config.toml
num_hidden_layers = 26
hidden_size = 192
num_attention_heads = 4
num_key_value_heads = 4
head_dim = 64
intermediate_size = 768
vocab_size = 2048
hidden_act = "gelu"
norm = "layernorm"
norm_place = "pre"
norm_eps = 1e-06
positions = "learned"
qk_norm = false
attn_scale = 0.125
bias = "none"
tie_word_embeddings = true
parallel_block = true
init = "normal"
init_std_qkv = 0.0361
init_std_o = 0.00501
init_std_up = 0.0361
init_std_down = 0.00501
optimizer = "adam_variant"
learning_rate = 0.00147
beta1 = 0.95
beta2 = 0.98
weight_decay = 0.064
lr_head = 0.00696
max_grad_norm = 0.5
warmup_steps = 422
schedule = "cos"
final_lr_fraction = 0.0
batch_tokens = 65536
max_seq_len = 256
doc_mask = true
z_loss = 0.0001
train_tokens = 552400000
max_steps = 8429
dataset = "wikipedia_en"
MLP neurons of a small language model. Each row is named by its layer, matrix (up: input weights) and neuron, and shows model dimensions 0-191. Each number is 128 + 24 x the weight over its row's rms, rounded and kept within 0 to 255. Numbers have three digits each.
Before each neuron's rows, "fires on" lists the tokens most often at its 100 highest values on Wikipedia text that the model never trained on.

fires on: "b", "sp", "ec", "is", "oc", "ics"
L4.up230:146121132121116105137098122105136137145128124164164125149133128140152134155119093141164159171094100119148125135120095108184147137145145121115138111126177136107145192090121145158114214139132114117123113068134140109140095146150127165107131123128152145107173161130166120136160104103117085137095112133101147151139165115126123100145131146126147128091099111179141163128105101130098146113117163162096119144121080135135116127140124167126127133111146087113111115116123202114114124092144111141137148102151089140090113137174105109113164143124143133113105124090164118157163101125115137110

fires on: " more", " res", " as", " spec", "'s"
L2.up13:086115146079141145121119113163148154149123120103122152102085138151094128159178132154102119139172129134173151132135151144096164125102127104130144127148176174117123150102142147130123155132100109126133084142120082133142094115145129148148119122117185130141162130118147078140152124144146127119115117141127141120127187110134128141179145133115110149157134108144138123119159116098080105130091094161094099110156151157117094144138133140109131075103113101153119074084146123164114158088103102099132161151132119131112101146107153118098166131139082154140094084116087141143155123126134143136

fires on: " company", " State", " County", " California", " University", "ite"
L11.up46:121161084115143128190146112067114104136116149150144104103123180137113127147095094147127093146116119113115103094127105169151091142153124140146154106108130142130133140105120140131136129130146165094109130101112157117151105100105155123094130115137129162166117177067092109134147099140142153140152136084088140143125115084157143115154090124158101114151159134144137132163109140143123158143105111116128138147132181107095149090144166151125118146110166100111133127134139143141152102065097110141117161135119099135147140128142126104135121136178155119136132115067111184150175110121133147136

fires on: " State", " USA", " California", " London", "4"
L4.up129:166136173139124182134127102072134124137109152158131132126111135128148138159123128158163142119084095150108085106126099145120106103092080126141126108089142125161113148109087168131114153147171170097088129101133143107133147065094122118132141103099154103104124167121098101146120152105086099186174111119108119145138152134133127105125158145133091173112117127143150113153123135159113144135144112160123093147116124130133120072128103144154134103114151119110092142121116148152154125098124088122125148159142175146108152147144171102117113088139124116124127137086124151148167100116156135146

fires on: " and", ",", "\"", ")"
L8.up746:130142128083139156120174133147111131161124123112091165148099129143166121170132137158109152114123151098113141135147136103125098121102095151088138124136127124132163123115096111133130150146190143119112138128090088116136134155085132098153113090130094088073116106119132176177147156139132133159112128107180147149115116100128116146142078143116198124104124152132125098128141115136113085147128149121150112124109159136113088123109167127135127125108106104149130120114143141142145146120095116125137122097097198103149112168145123118100111152143129143126094137089139102112203087107132121161

fires on: "sp", "ec", "gr", " soc"
L2.up614:126095162135111131091110118121158171154151129131159119101144107177119140163114112125143137179128094122094147138106101104122141106116098119124133101109205176123095112133092118153101175100115127132121134128136097121149107127119118111109099110126127149084147183135139173162152124097130150126150114124129143089122110136159080106136071116111137121116096108157144086128147149119105123110112177125136116168114110153146112142106161120137077089105182123128128094125122170124124098134115097152115174167134118135134086130158136097139147162103133171123108118119150160142120104113121156119

fires on: ".", " a", " as", "'s", " no"
L6.up604:102152128105145102131149122152136158112102105131119159163112174111126152131134129125123090122115095117167117142121161168135113103108127154108131158143128144151161122104137128142105162141159103118153098132126105131117139106165162124178126117181104106137111137154104096136106148150119165143090145100107135083122176092157129094147134146163104122086117143173113111138170134119119123121101113124147120163175153129096091148140176149152171103101105097120171083115123140135103120096106081069115158147144145100123161120131154109140096125152098134167096099111118126153173122126140153105

fires on: "'s", "ical", " his", " its", " of", "al"
L15.up356:105115135066109086137136114136165136167145116128111128107096125131156136147150150118096118168109130122104097114116090094130100145131118128115174103144125114122147168130120145114152108093179111159109102138117116118133154133131153106124155156108112136130143141098129144152081125149132134137094107100134140146127126134094173123154119144050095138110106168163140153120130124162173118143073073128131108141106133129145115100124115173130083118122130108104115146097173158142085128110135113094113101121172111136123140135095127152127167152120135145161122102125076139147098149127184125185

fires on: ",", " and", "\n"
L10.up495:123123146085127112104156082150150120124149136116085156113099143114120112139123156142138150112146129150129185123134109095104114130110147166159105133174127143124121124117091090135115138155155141080094122145103169120166150130108129105112117090136129075142139108122115178154106116081105161127124155104155151152122131067132111141128113155124146127132168167152126108159151137131140108086099137179145123102136123148090125150123157159146117100086084097130091131091157161163142156125144113100140134190117137113103140136157174158124148129113123132161085111112142164148166112112115127119

fires on: "ical", "ome", "ric", "ral", "ular", "ural"
L6.up277:125133163153110105116157119157135138084148096167109150156115114108188143180096110142142118086112095139151128115101133154134147094127136133140148112132114124106148139140137125121079172095136083110131116102117111140149126067127134089110126156128081163130114138137122134145147102154117077085119108171129098110134128156133132115155124145124163170092126098137130068109148088155162115120096093116111135142146145097160092161158097088080131145139139142113127117177148112133138101156126117128164175117118139158159150141129156142118131159134118142102085114141123119123113086114125134085

fires on: " l", " its", " of", " rem", "ersonal"
L8.up626:124138142084136095145175100148165162157140110139145125147080182115160126157145135097099122109129112124125096124146109139160088149105117137125135135123138114116122167123106131123129155156129117133147129122123119109154114147138160097120115124082125124149155119121123126120118120176134143132111142173111146152130142090115103125138123126070103137139120154163122092111125127120174096162072127122153112098105151126166121128138113087105127161127108133160178137126141157159107161073156133083129130175126087135123158086101147095145118118108111149121094123140050078138162093125158133163

fires on: " of", " his", " than", " her", " re"
L14.up364:116112138113138122093157104102133131147089106128092138147081191155148132164140133144114106147133128126154082125101140132132094155127118121140126090108087107141133126123115109094108129089159110133127087166129141112129117123124150104148071135131135108145134124098103154124100142138127077113120153166155155143127168119123176146156165117072160115096095127154132140090182157132173145132165089150098151093124116163170135111162112146111142106097158115112145096106189112090116102138119124149134133185176124101148141146082112154119125129126142131128104126113114101125127153131121147126

fires on: " pro", " O", " B", " D", "on"
L8.up254:189156161075115130162157148104148141140147160134130166135097120155125093126138116113152151158108138115098128125111111106160069124148090095108121163125134131131114155123103097147133125118136140106086131127113143136083136148097131105164090103158136117148112127107121125109165106102114134171148133126130129133089163122091102121157133083109133129129109089144138096123111136131119137154155115162150128128143137170148126088104094107135084134129123138105131137119117168103157099134116164148085122126135150149151209171086173143134094113101102125135129130175127161143192119118134134114